Weights of a small transformer language model.
Architecture: RMSNorm before each block, rotary positions, no biases in attention or MLP, untied embeddings, normalized queries and keys.
MLP neurons of a small language model. Each row is named by its layer, matrix (up: input weights) and neuron, and shows model dimensions 16-143. Each number is 500 + 40 x the weight over its row's rms, rounded and kept within 0 to 999. Numbers have three digits each.
A block is one neuron, or neurons of one layer that tend to fire together. Before each block is what it responds to, as a language model described it from the Wikipedia text at the highest values.

Word-completing suffixes, infobox colons. Final word pieces like -ed, -ated, -ered that finish a split word (cred-ited, promot-ed, separ-ate), plus colons after infobox field names and table pipes.
L5.up48:419535535484540570560540457499487525543523529489484412509539500505539470506435487501537530459449463427541495517553509470466527543485494461507517512518592489486519510504515452539545547483486501415504513465490430603528515455491509504472513471502477468484467477549515485410493492482558542460455518516461512574520465533416531549409487535372452480499554534489549443526460554528517467494538
L5.up94:521483464589412446508493496519494479480543583530509444516519495502477490507541468502443503436477499523614438555517493514500482464474497495511502501573522490488508570494566528520558474473563522587412506474493531558501515494533478524546498531498534498457491503503513520471525459645415500505501519446456458523519412470437432526480502418547497478505512524470486500519501442447540524494393
L5.up307:524463454516537441512523474498521557525550466515499526543530515412551507496528457586520537509556547529579536531471479499533549565445522540540485425559437496547479421506548527506502464515550560505441474470517526588492551460549488446519552496517506492506501478540578415518498499549522544515520511507499533488452489375446536535478456509454542494466564539502481463460511436411490554502490
L5.up313:529458474536469536536392477429471523523546518468538492498456508468471501477518499467559536444500469551487548493525559488522537606441513564526462513496418506488507457489534575574492485528471471529459545485464537513519529519581474523496479544476462507447537538437537520532517540549508553551475519434531517493381438520492512547522544442516595465544486438460521438515459501468478487514540
L5.up317:491550447577501485517435495404569577469485491534512449522531497441506503496505523537497550486430537503469538540492511474558535492419450463490493479489522501530456471426561432442496496508597506542517507472479520513541517438503472427497537533612529489467544470538447508497456463461514506535578453457501459504515514450458516465457515554500518478460541494491496502502410543547541494518472
L5.up322:500532468525530488555472537537521522496485540502499527510526496397487493534528520521508626513527516522577491495488503448476499540538478545496427466479573488485497469513502470501592511566475503451498485533500507572547499494522504592519495475501488487552513452546493510503474511529451520468541448465369526493585523486504507525573530467543495425499480530469468479496554484478467502499497
L5.up335:524570463541470492558486559553482473452462500506438474504491565457504446477503551551565459473441492501484475464463458463408575520480475529500534577481488471452585458493516505594573463438454495511418499513446474493576513528603550525499476531466490494500512499476506468433463535515487504520567427500535489453493492460515460517541553502475496418451476512478500486564583503474555469449534
L5.up398:460592600572549487539570446487518554537555430547489542509508557412449469525505544537514513553486442454496445520443613531469516464471460494499470494499407544540451476544510521437506511466497552578461517533478524533512512436503552488496442495500511511468474482512500474431458442494527474466500478499602467451491461496484467471457517535461436487538511491498482485558446476523433505496509
L5.up401:474518431552531551543513562466488529516554428490528544452511464429460527474434461426514478491505522524493533517485462455451519596503561477520466460455494466515449482506509515521461487492432523496444492480482457580502549467490507458545490486561551482545570467465405467514502460471521397546587540573493544451517515452480521536455515479540464502566478512492508552505491412480535548498580
L5.up402:608380484502476495477469474520462465535429528497516504590511561462495487488529542576481511524472546481534498487528508478451543424471413508463444471463492511602512505522493498485536468496504514539498578571481456576555447431545546480493493558441506461496521439541561483434489541525504460480542456504506512529516461470509531471477519458575492494510475518497454498517510481495466519544497
L5.up429:387518430497462448512475510520502454509477466520533510513477442424499502514507457509432435512471532540496544497493540519431531534519541575543496489382538527496556550501487525518545427484478555485496489477448488419522485532495439486496482597534476464426532545467514526426480539463513538469529470529440505532565579488482501530633511501476473552503508471502506433517569451500509498496518
L5.up467:517440497473491497462500523483539515525498497532508431600571488433507376537540470512575537450437502436476450505451481501499519516480482579506525470481507537533509579480465500601525524487537457453486564483517585530508460493458474507496507555467491450504542516484564517492541508449573528501488478493558537488448564426460440555507508485451505466486519517529436507503443531431516622469517
L5.up700:520439470575418449537504432476551485531488462527513522542553529510479560473544543465505411507474511509556532463487527538547503506415456444402486485489495541451516551498523547512516465512440521489504439513531534514507510434546477503481551523523499448478527501442452464464553404487526495436562407500525431497504506503458457423571487503526483492447530497447515492446531454384501503481495
L5.up705:448501487528494486470442535476581574525544479512486519488511556404523514480491475502486549533488513547493527545451548571481469558489459486506505508536533514516513507526563510572480456486505558427499506467510556533537523477448560588552468520499518522418557456458424471464522534472454539560500523483418530496515451464452424449499499483452515463527476512527511484468481466440596520543566
L5.up710:433492463526522536527537419483477440468470443484532426480450515514548477503503443517539503433429455510499474515503557498526500545487485487531465469576456542421508448557501456463467531524505582469484500496551601475524536481514532526514550536485504502485564519528503549480501538522497572553521486478522519498449505490434550531448494496441492467502537523611566495423483507439456503529539
L5.up739:503520552533495528535554532467492539482489530463530508530462462498482517549463542515479534456529579532545527556499464519491460500445533552488462467499491595548481556606538487544586486572503512458500537471432549575518473474511482532499467530543497426519505513438498451445462516495498470510574496502503506483550566509454475519517502456443496528427546542442527503380512508501456452477499

Closing quotes and delimiters. Closing quotation marks after quoted nicknames or song titles in Wikipedia tables (William "Liam", "Fall Aside"), plus heading == markers, opening parentheses, colons.
L3.up15:550553460488455513524453466558560449531542475502410543442563478443546485499471450497480525460562459467539571509518495534479449518469489522531557543487502559447533433472433521457479500502459546576480425507481547512488449410483459504505497533510478515478495483466513480483574463501589472431510472528477475505534522519539507519518458401557460587557486483495495488461479473507473472470488
L3.up47:523506481524507578492516495475547456464551465502473473470508524451489489473486517555457540529471461442479505535552539457439529386422516517468492524417395522496543497472515437475528479423550486545580486497470547495440514586447517465461463455479482486507526526586544463416541526479508490504527580476545520507490467572475495577560435466508482503487456499494496501538517478506489522445438
L3.up545:592527540493500507507460449523554487486539469530502477461480478530448514408515505510517487496536483511464534529507544525527522485482455549501455535434510606476500455549516418518591516463459536501478513476436503509489503487445497446463472577522503493425544501383448490587498560492484511466515501580492552465493500482527504507533523420555491423412482448543508557481446538491463497465440
L3.up586:509573479433498523535492477596449540491517491484499483478530521505530565481379441466489499486510503496459512460516522479432562445424507503511476495463457453462585495495529499562504613468445422475534487495556470569462524495468515425584476459526493522499502427533569477544545557486442484504541516529462449478569510496499522483541492496425414547480501559537517517477518515529536528506552

Passive past participles. Past-participle endings (-ed, -ated, -ized) completing passive verbs after was/is/were, usually followed by by, in, to, e.g. provided, organized, released.
L3.up264:586463485529484513497478582501471481510488449521483454507526495507506516553477499516490544546459499522497488537515557497452475437493485555492466487451543556532517468515539503534568480554454562492497478515459536569461450463468449525411519560440496441479483456459525469423467633561555531513570460486536597515528497453470570434480539485480532519457531521516512451532477438505518560495545
L3.up440:499441480490506475514448531537465491429522521528490552504535548488560466508456464539548511547459503535520506508516447456433535584477511492535416408555477520525580541497482463506491488456473484483475486546482511536483578466499546518527556414471478501576499480560438508532494551456466517518456434446553521514568428508475556511495577507510541568539502529497491512575552495496535514505517
L3.up441:494521466489510437514459462543505516518494470492485480521524567513486485564483513542521497507486541446431447479472597552516505531424560482496467550521493490560474596490542552502462467449475596466450588479495577461557497419551478553464543492479516459547517559536569500442518582472401488460462466506526529463516454490474505492505491490487483474471537450498539471514416491520429487444498
L3.up660:460497459529531480463489528500472490493510538499486462482493533510508465548455481533497544454507516519528484568490515460479497529454514496546504519574471521526468469503512482567516500510517514526516599488483554460543525497494514532510500505520491564437474523509522520469453581498493521457589508429428558524604414523477470587467500418514521548495596519441492511438485457563541462496485

List-joining conjunctions. Mostly "and", sometimes commas or "with", joining plural-noun items in enumerations, as in "figs and almonds", "shrubs and herbs", "households, and".
L3.up48:530452517545485449485472502473541481463482508497540469513504487489579511512481488439484534582541517487447470528501518506481526503464511403512535517449465430454553514484462437630411488459469468509491502457428513517494470552472532573510467533558503532487518535450455466483526485464479469450532461435493503499469529486500458520508421460526485504479520519582538513530449504483504579491493
L3.up484:507406495498505475451454463502531513549477430474436492596457523455479464506509493479561525501568473461448511528483485535540547444501499520492528455505485464404510445548482502524391475469513445524417502509473501451466504494499481507489527472530501514455515523515522531454481491493494476537499538453527443448563473440425585477483490468505556534474466531551501460541493547492493536503473
L3.up501:416536551437532509513512520470474443535482440461488529536530458424495533528492513397608510476518434446503534521475479514490523449485519498507503532584516514476478504508488483553483533539516500444550472485475490470594483485457482492590552527456523509509545553400527518558449483481462449469568501379468498481522490473496526506527576482478492499465497578540483468444473527491532476502481
L3.up517:450435489496481520486559466544532534434433431554480504531513488464504515480463503486516431588504511457507493392460457512511557517439466487477486544459530481516515492531563529455582547481491567520468528497483512485512425493388501498560492530437498482484535512483527508457493452477450458496487513550517564495478530481528517520559573504458475497480525555567498489577550467536589522456451

Word-final suffix pieces. Final subword pieces that complete a split word, especially past-participle -ed, right before punctuation, as in kil-led, omitt-ed, revok-ed.
L9.up240:488543522500451552544505530461488513463493526487458533522540532457578498540443567547499467437482542474506554463478567476499516534496484480462542501511538534554443480527485536439457479445478490532460485468471505428560494447525452439499469460455485477428430526489483470473548489433517579502468510466478562443419492511500458485459584491523480562463544515509442474443563567483465385490545

Separator after proper names. Punctuation or connectives right after a name or abbreviation: closing parentheses, list commas, closing quotes, and, &, in tables and name lists, e.g. (CA) 1-0, Grandenborn, Lüderbach.
L5.up55:471487494499552521496493462554496474461466455498513672455540543469467590551503521480461513482566547547495522481468499483540546548490454545415476482406493416548473501452499491460445498493520506485543486580511513475558466466558514470583415542539448490499474427442540490472512533523480487542494478529468488494557572519488527571526492488493473488509548501463521471423498504519540514542517
L5.up77:419476576435525503490464452412412501464471533458530441466527521556473489530491473467449503520531488428500499491429479465446530487481512426498514568510504489549468524551486439487539423467484525449557569559467469477445419494455444494470559555418501442521480518469508463514463431433440458447512523511460517458542421486493501528480554482522506513483483499442554500511476501566438522465534
L5.up82:499537505504474521458581506366571486458537538489488464496524526437521494512464417531452508492540601484507478467593508516556513453496499542537494465546512506489587465548417534546516494511526457531505487507470454549516454539511403518466515532420435502485509562510530464511518459451473548543491521520541573505559508550488547458500508513532481556430503486454485526489512437449507427532497
L5.up121:458429493506508475508461459453531496464478521486469476506475518539460487510455460497561538564567462522480528439501504552486520556489444514514549480540505526469545491551460443500503481419520491592472543462505518485551423451497486454477563565507528485520558497469453461567470451459473487668486494482508525470423553542492486575535474512521491525531478516449525592489525453491467577433527
L5.up244:455486400505476491435503448479473453509472489510515433537483515566488606401452486512513499502501455482513505475466534557521539514488555476520494459419488491436585452438502486492576478478552531501529521513522469493471458502507539498506398498531475476527484406517493443524442527545479482595553448502470454468485540506456497510539499519520529541439510434529464497517546397486492508494462
L5.up280:563491500515480530503569466515452473453551434521448549500528462592433491581514410518421554477501485512521492529452482466451497422459425516489500470431461553505485511446426468506519494534559491493492515481466493575474454555460499484506502484538459478431460467526521484438484607503491512500568509461527516552567397469511496436523540499455475499472464470495471540564450464477478538476497
L5.up288:538468570552508539399478462552502484425511534501481519559397491494418486524449422497429480572529528487511558475510436485492517478424455442462504466539509547507512513366464474428561469497500507465482543526490438506485478475542486514546485582484490540464463479524520426515562473445493509457519484447473461478529572541486486576496513507446487563517411473577505530500495520526480449490545
L5.up296:517496493527444524463470526471489453445537523520476546521512490490545484509489479417467473513496453510485544427507411518467526507501517546467463452510501497472550494416467513505511533519490431472493460470456485542504467535561479494523566538457477468574504563504462460480470494529512466427483492561491481487539542459494512539457562469536536477526533414529573534461532493556515520553497
L5.up364:545532489520407472520513467472468436467481420472559475485492520521470494502484467434452513488450456474532535435475606550496545562487547533509507450390525469434524490437417494517538551417462490550509515535497499511499487503510509456548478533400537570500495464516461468538439470463465484542520450539554486461483516533490527560525498465456510505496511503491515479433435502577489409468468
L5.up413:534489490487568653511530443470487509429524484507481511495428570558509496498483388490435524495474500482514495545459478496512463511506537530470449466567481490441448495488501470459526509469472480444544514503500494510505455536421520516453492510460448500498490562460462490495442523431487526514463530505478507490465491462439441425525558468473481545505555502603537463454535488531469437544471
L5.up514:523464483643491550505540418537538517531517499438443461424465476558481517504496534503491489505490492442548552399510512514519520551563445544501569521579471547540518578483438513485504495440495470485486479555507529555498524499443539505454478520466503460511467554426498408486544505447536487509605504446527425555462527462469476491552510462519519512480526465541532504512477489474542462518517
L5.up549:512494560537454507459542604513516470514456473543514497461591480537472525487513531508479512550494507464477571461429454576541539495528654516535528498501571561514514428471548518467469520420542534496471504494495507500506540527507482500549538573527478492543500421469467436486510533538512541561508515580538477474482558498467527455523534448443473524480476479569494413505518495569421450499547
L5.up563:507516519407441507497507497531476497395512423453463449504475558564560514554458446513455518482508509523463447523475482570447543499497409596489553487497558545469464503473585474484500474463552404542450531479508446499526441467513515518468465507556489513491502561507496527550503478502512511549471470430511518497556462528532354488511469447470559505469516519465486493518494426529546508501446
L5.up597:527484569591456570485414457454516493527493438489470454487473531555487435460466456518526503511483478492579592470464450495522546554514480505574491462438511417498479475575550524558479491520511505492532532479491600453521492499523506480476456491534489477505539539482436444573415574489496471490555545504473443526463499469490501549547477457533434492507527451455553491545483545526567495568440
L5.up608:502514500512491473511470405485530425506555479468519515513476564522443500500403503556427521448491523506555530434499441554496558516489580552507459465480509497451433480450528451462494472523472434566465462521477489518495501465507478495522521477535480540468442621463456480393446473517555441434499512589485513437522514522471492477485450454488484458513482499518499473500521484532518519530464
L5.up611:436455518481459457461431522433528515530483469521513522537524504525543492595514456540465505456561503470537516497479514523526525525488530532501573517482465513532449555498484422595483519456428507479489582492495581527511460548457463477532515556504489513519499534484525497508451499506426426545498445517459464523487490507446424495418484472513550434475484480487558571459446506559485409486535

Existential there verbs. Mainly is, are, was or been right after existential "there" ("there is a", "There are three"); also word-ending pieces like -ed in granted and concluded.
L3.up301:491533449408429517515449438494446520539520521532483498462530470468547503512477464420529522489513473534463476510491515512519511478572458474512489515477472437515489369523438548553421509493525497534501460498463509508516535531441486459449554515505481416482472499445527495514461548483525496442498422518510500403548528439552453483511496446548506512546590517453473484579504510471542474569454
L3.up313:503507516544551622535519489487423472582454420452517462544572518517513523467494423531455509548404482474534517476515521470517452499460513509476515514433511527510534489582483483577475575493533577512454444501538426477479578524431440507505552497453509536566462476456531453478545495468500516457470487523557491534510432526454504466530551425547515518580477517527481449498497490478485455533544
L3.up390:504479474406465554507423482601427501581510495543479495513554502449465517551440537457496523492495421530515509455504536570443467487544538489467549561525477493500518539523534543456522522530530491495492453450548507511499501513476451551481463484538501467477466470447495469515492619536591522450587478450454479438523563415521442507489477488560456560518479506485537527497546477508507439502516
L3.up729:461483452509458504573479448527493538576483477529517450441514488488465469523490501461522489553441455525530493489493539525522501540538563500415538454519474433459560515521517478515442507523480375456559468452452513497451506450485556529458537494598515539531476526499406448452462511530512540476530493483493426500511525424562556477476475428531443514509492467486526498526428449459591571493468

Preposition-taking word ends. The last token of a participle or adjective that usually takes a preposition next, e.g. known (as), released (as), intended (to), adjacent (to), plus discourse words like there(fore), later, namely.
L9.up705:483560481461491484540534544431533523480485487427529448479533495523465514525445467484581515426570482497466507451544452496485515555495487491493435523513464515472589497495473522484572526470413484495463509521523442563505473458510526445485498491487451598536524591476543535431440481513511512446552429550548474520537537469444545487509531506479442460483516537570481455561596494457480496494527

Name-internal fragments, list commas. Second word piece after a single capital letter in proper names (G-ood-win, C-ov-entry, D-w-ight), plus commas between items in noun lists.
L5.up22:537546466492499473505499465486529534507536500487453560530493476495598475530557463516462555453493549459516513545570520451591526521519504554442519542552508556444514490487495487513537495454458497543427450476476424469494479568478427465552494474474487515506446460449554481436542529502504475458476530536473530436489514585441455554507514451552457453482512507475492490519489506517492566528507
L5.up30:532461453472495511551470505487503468487510481523505488532527442487509421459554500494504525501542566425480498542510494527480488458507451499515541559461539462580479488393549487399537502466520484539442525470478538506461508477543442506484563541535546444498491541510549532514491562490467494520472617507461534481506539453499495526482453526587511458482538516427477498526503503473494474548450
L5.up46:586556491455508533484453476457487570471566514497480506540454566520568480431421483495487496509470503362485436506450520509500559492525554493503507528426449440552527500436504513494427528449540444447545483446469530456512506479497474507555516528475527474503485516534501504526557479432524537531590494495437441490500484458469481536497430520451594522466465543525453494428512488486504526532553
L5.up197:481504464453525528456508451551517545399522488534520415461456509519452496498387531456537475516488463478438436494481544512454546487480486521469553554525416566489474471507518423534425512476528495523480477525475453469573452444479504497531529472486544424510551511515428488538530529543551491462449408472523497425472521495472479505489507444580489510442530476497519476505463471531477463485510
L5.up295:541428492501437478536534482518442521444468436536490427471518485526573532441508421492466475500482557417536432508480566493520544485527487498490547502561478514494485513466434430471542501440549401548456485490470477445448493496498461519487487536499488489461552520509495523445544537476503488502510521478487421508475535456456437555546465537491487580484539474467504440478457545472531552451462
L5.up357:510508527456492464503465518503511484448580528564502515383519464528476369486451500470376529556480586464476497528498558522476543500509478493486523455503475548482481564549470555539439433487474480505493460496489456497506539506474523507611499478531509520521540504480500507502562486424579528495536479427483529553530531474426488455561481505507494542463479588518472446531504472474504558540503
L5.up407:569488463551535506453523468554595511485547498545423474464456529570508569508538560542539528476489505415449522473552462491572554456482516508460489527625560519472476509450534512555486495441557506503423490421544545484488521495434484513495507530548480545505452515412475514485594542582494473446441482461450438541508484496472454486507512567539482537500476500419529518475510524507500454521509
L5.up420:509452486534502428558473480576475526436495495522526534436498448542525484553509465540575521513501531490496454484535496487566529466529558564481467564614510584521461512495490557504471529493452448498498482513554520522506471509535463535527499489513534472509462480422512525515543525486517499527414451565536454524439507437507470531565503482500562546430555507585428472447405419469449550549525
L5.up483:481482453477499516482437548531548479451440490518528499502528514520469497422493487555464538546486492464559542434528476445454522487460474464468514526420536584511547558471528494429504526470548484475554527437484454429511508538473561517528540538572488520410489545396497536448527529447506458555516490456507536474512519481483503455468483479534460518419480436498583518510534478502500591527418
L5.up503:519512521510551553489477570537472552456579490540403489511446452436484483521531436535493472481541532519477470525492572511565515476508581534445413438461527546497508488551448464529494463427435528506501464524475439507499522553523506515512521529459445444477508495487502487534558512538456538526519436516480520524554427553531464540491499489504488479446464447459497462501401519470464478498536
L5.up510:463461452519530523513465536455502441452481467501524463492445487552455501456521469475436572529567577473520509462527437478500491522467409527491527502462526542539458531503537427474504540525473475509536552520460502462477546524464459513465515535538484567497542578496516615480467498516447488527472515474485457529440476506431528492484475498534466499517444453446508467490550473557570565487533
L5.up522:569547478476484494467445515457449568476470462500476472497523539494550582467565462581522504527530487482494419556526519465542536497557453502464497474524468505420442496568509470469523508489507478451523475543451500487490507480490443527513496542480442498524559457410589481549486516527499520499561527544384446528475520466547412487540425501479424565516565493514521503560527530574499509517535
L5.up545:555426560477452425592429493552434477468474478509556478479463518551496510497457490547467435580470571460471448535552494495504525467453418523443549493432502470457507556440453485479491487442515502532468521490464422471486524472576477499571503502519540506492499614464532459512459498428507472503521462432479481550432482480503461518535452543515499515522509429473550479489422537489485489491508
L5.up567:545533509511490427515479494502400437444450498524529497519503515547576510512505543468455501532475555507470474432478485503540497515517435552487534487510512508500545509467463540554527468497457432428453519470573480560397502546494415520521556507545496525480515554444513567529519554575496491496511613444509476415463461476476537444491480524525499551449509521474449540507465449483512553538481
L5.up639:555513571506489534559479461544534521421492514511474493486454523418467448579455545500496448550461502514490469477526550496510556534457472523529479598527475533528484474508530445515524498476476493505443438436471518524514444527505537448468438544419532432467524513500464459510469515420483518441480586460526467506518447474438508467519513533510465514465517470485513511518408481476661490531516
L5.up745:466499470512483542500459511552532537462527481497462447450561523478555491480497510469460494483504491449500477591506543503505529460488564466506501520491497428457413535439465468553493518457443489551438515445529534499437476509483485559465437534481516538447509600432500534467518573530422528420490508524498502629511516473451544469478480525427446512522597428514444477456454498568538488549498

Mid-sentence continuation commas. Commas right after a word in running prose, mostly in lists or before a trailing clause, e.g. "white, cream, or", "a caring, high-spirited"; rarely word-start fragments like vol, al.
L9.up88:577482539461534436483502506480449426487457510487433560437493447490501507538411458443445478451505505475530505457418507500464492511576481466499498525463481465457524511534530472494429458435491479451522492463462463588548440564547536565496483560506515437489519514536496450481473587565485445372429521500464490497509552400460461602528505490495518479486460488564541448509505476507520499562514

Mid-word subword continuations. Middle word-piece fragments following an opening prefix inside longer words, especially "ed"/"and" after exp, prec, Found: exp-ed-ition, exp-and-ed, partic-ip-ated.
L5.up14:460484485508493569455531474524431507518535442604481491547535553438438496582574509584522488502520457469528498450480489509513476476558523527479540510482539521519473473530519526469534510496500472443503510562471514441511572538495441477535445457481486474497511510462534402494460500456520459529440400464492481512500429439490498545513541584511434491567442473534523480511521470470445504604434
L5.up103:516520426469554552535500484523534523503508514510492509542587515433501471548553516505516497457563470460530522456454439545379540477480498474507511480514485462523494539474516557495492457507534529423539570504567457554463502492453453518550531469568507462549431486539446504526464448602503432492575499459475517522404483453486488547511467504481513456505477528445514510541486543446410425469565
L5.up219:579527528515431513525480470497523473454438433504452426577487499439442449491503446513542490422494465518523539500484435514525463405498553428475509479485484509437537504506501490440498478516572542490540501571545507448456514501452510527538469550498520520482513495510534493454390500536476478584568552467491519492551458496469515474525544517525439416507468509482536582547503472521447477484529
L5.up243:440453512503520535478524489473487500474514466491514511553529517545425530525556518511440532523451553497544439423552482462518510511496543543587476522472491443539572519509593557479467516544441518480516549541483415524507495568461483509479555509498505470485501481519467527479480574522531522551440507540541505503498427413476408477551576509565441545493499520436515467514531490502476483567500
L5.up269:494474520427520514511463500481517541533511459582501428506512603492437510556559500570528468488459536500431464553493494531500570543445536507505484469588548494485444570524469441549518492552538449546492518499416545524509529538486457463516527466492526516457556477514533490422513536506513451524454527498487554511418492583453456439514499486539498470465474510492567480478528501507458479531455
L5.up275:499485504403522490516455528531507501549496493559508521527524499523497511430491453550507492489506493535523522493501390566437524509502552477470467527478600484479518527533538413468512514482551507494515471467468465523450517516418485513460527476508479497451480530494553466514521558526547473520501477462513477451483503513498485487591500510516483493493572597474488398516500430431528485595499
L5.up287:454464576432511554452490426533539527476575451540468511542503409464440452563496549541476449547544536487461546441490512565573468463485501525470548463471477428502529477548540490444443501502510545520469495472538564485451534457480531490465427508502496512384535525488527487502506487475563442578491423483482514549463514470498543537466513474491517513543455474550509538522492527459548462631539
L5.up327:489460545487442435584471518465521535493501450493480471564545438490566506474578439532529468474520470497524513523550509493501529424530554492478512564534472569422454522474532557470523520512499487459437474477571465436414484503404483474564514539539524568551494447461539506527551469464547552530549457482463496516442512481529445520526381461470473548496466505520508569531498541476499523495551
L5.up380:520488496526482503565515419464420468536498429549514501482482477516433542460544497544522533479483548548509496514496502571426500461459501460526482459545480490458505539511478539494566515561508492526543538557422568495540538514533486472544459511515518528494489501545468495491427490432563488521461520489500454464527528425402502580575520541511559461488499524516505458452466517434390580550512
L5.up464:472533548463501526459481473443472515496443445414521553547529494514500556540566553479521521469504554489444501435480450522494427503482456515518482515542530470429485498486570509496483462421472477537479473487517548495479533472588479480512544526446488477476466514520469503532428516584487526595446515413461485527479471542464506504580571516570516490518482480477434480515558482489463457583432
L5.up477:524564477539501524535528532492495598450551478445437484499493499456550453525464502467517483486552431505515539443523477538519455421550540568483499524554541473472573559495538537498415484542487526504527503528539483441494562463449554454485500551473513457535534522500497471549466507456485502446489545461479521513538533462444574485564520519555499499495445523456488482430503493463526477510472
L5.up487:574504462552473534480482522452446506484477499627445465467568516509505458409507433523487543506494521508428488405471544560542518511490433558468527502487462508523526478501535500469548493541517519484452446539529491419488523486522491513519549497531539496439487541467481466494507522421492421456474505532540498535423487439458536489533460488509536503458490541487447461493565521559451459546445
L5.up498:496536505505496513516463509508470423515533489517506559527493558494452466481458565499510490488487501463502521487500585536419544533457563492557576483465457409504484492461493526449491487517510481489522456528507544569448483458496457546535536498588513509493456576474515503489494499465471528518420425489482434513445494434540451554546540449448457536557573478513524575468435526541397519523416
L5.up513:535466494514517582555488476476460549478543523458533514525536535449427480483462469449425421435520562397491487423496499528465524583501533524482512511520466456463470456504516492530539552537522545498537508459496411613553532503508485484597492531462496558460463467495475444483515487521546480485465436460490536490443557433468514524513471476534511558532463495496573513493453544517503493475458
L5.up573:494516558529593591571560507464514527493470505522496555424496508521586467508457502495409478496495554521486523501450463533406480558486479427454535426521534515470532515531554492433519428554456530509549505516501484513545518490456457545490533509488467487518486488502564464497499518484458518556451501507517525504485490525514487496536537477524497449527467494534592433414464478415465440522500
L5.up694:457536488496497577519633429493482506479489446549445497513518540501603449503597549506494486491607564488520496550495573553507511450516531485439523482533478519491484482518604483530534514505517458508478449428526477542429538484526507566522567450512479485462510552494471427452506452539603505481489463506511531463480466512473546477498466415531497502531524419518534457541483447457503536532467

Ends of multi-piece names. Final or inner word pieces of split-up proper nouns, often foreign (dumerili-i, Ber-lin, Iones-c-u), plus commas or brackets right after a name.
L9.up319:445500503567565477521522438496515468504557398501446560461525538547522492571499513544527531543595496508495505546517485560535547540495477528445457508456435527452567486530471480468522483483531461568505588539577519596512526510560467454477506530523615515506553486481463537521575470469485462479493505456505467489574541548491476571473503503486441459453457531525536551502497475556493492537454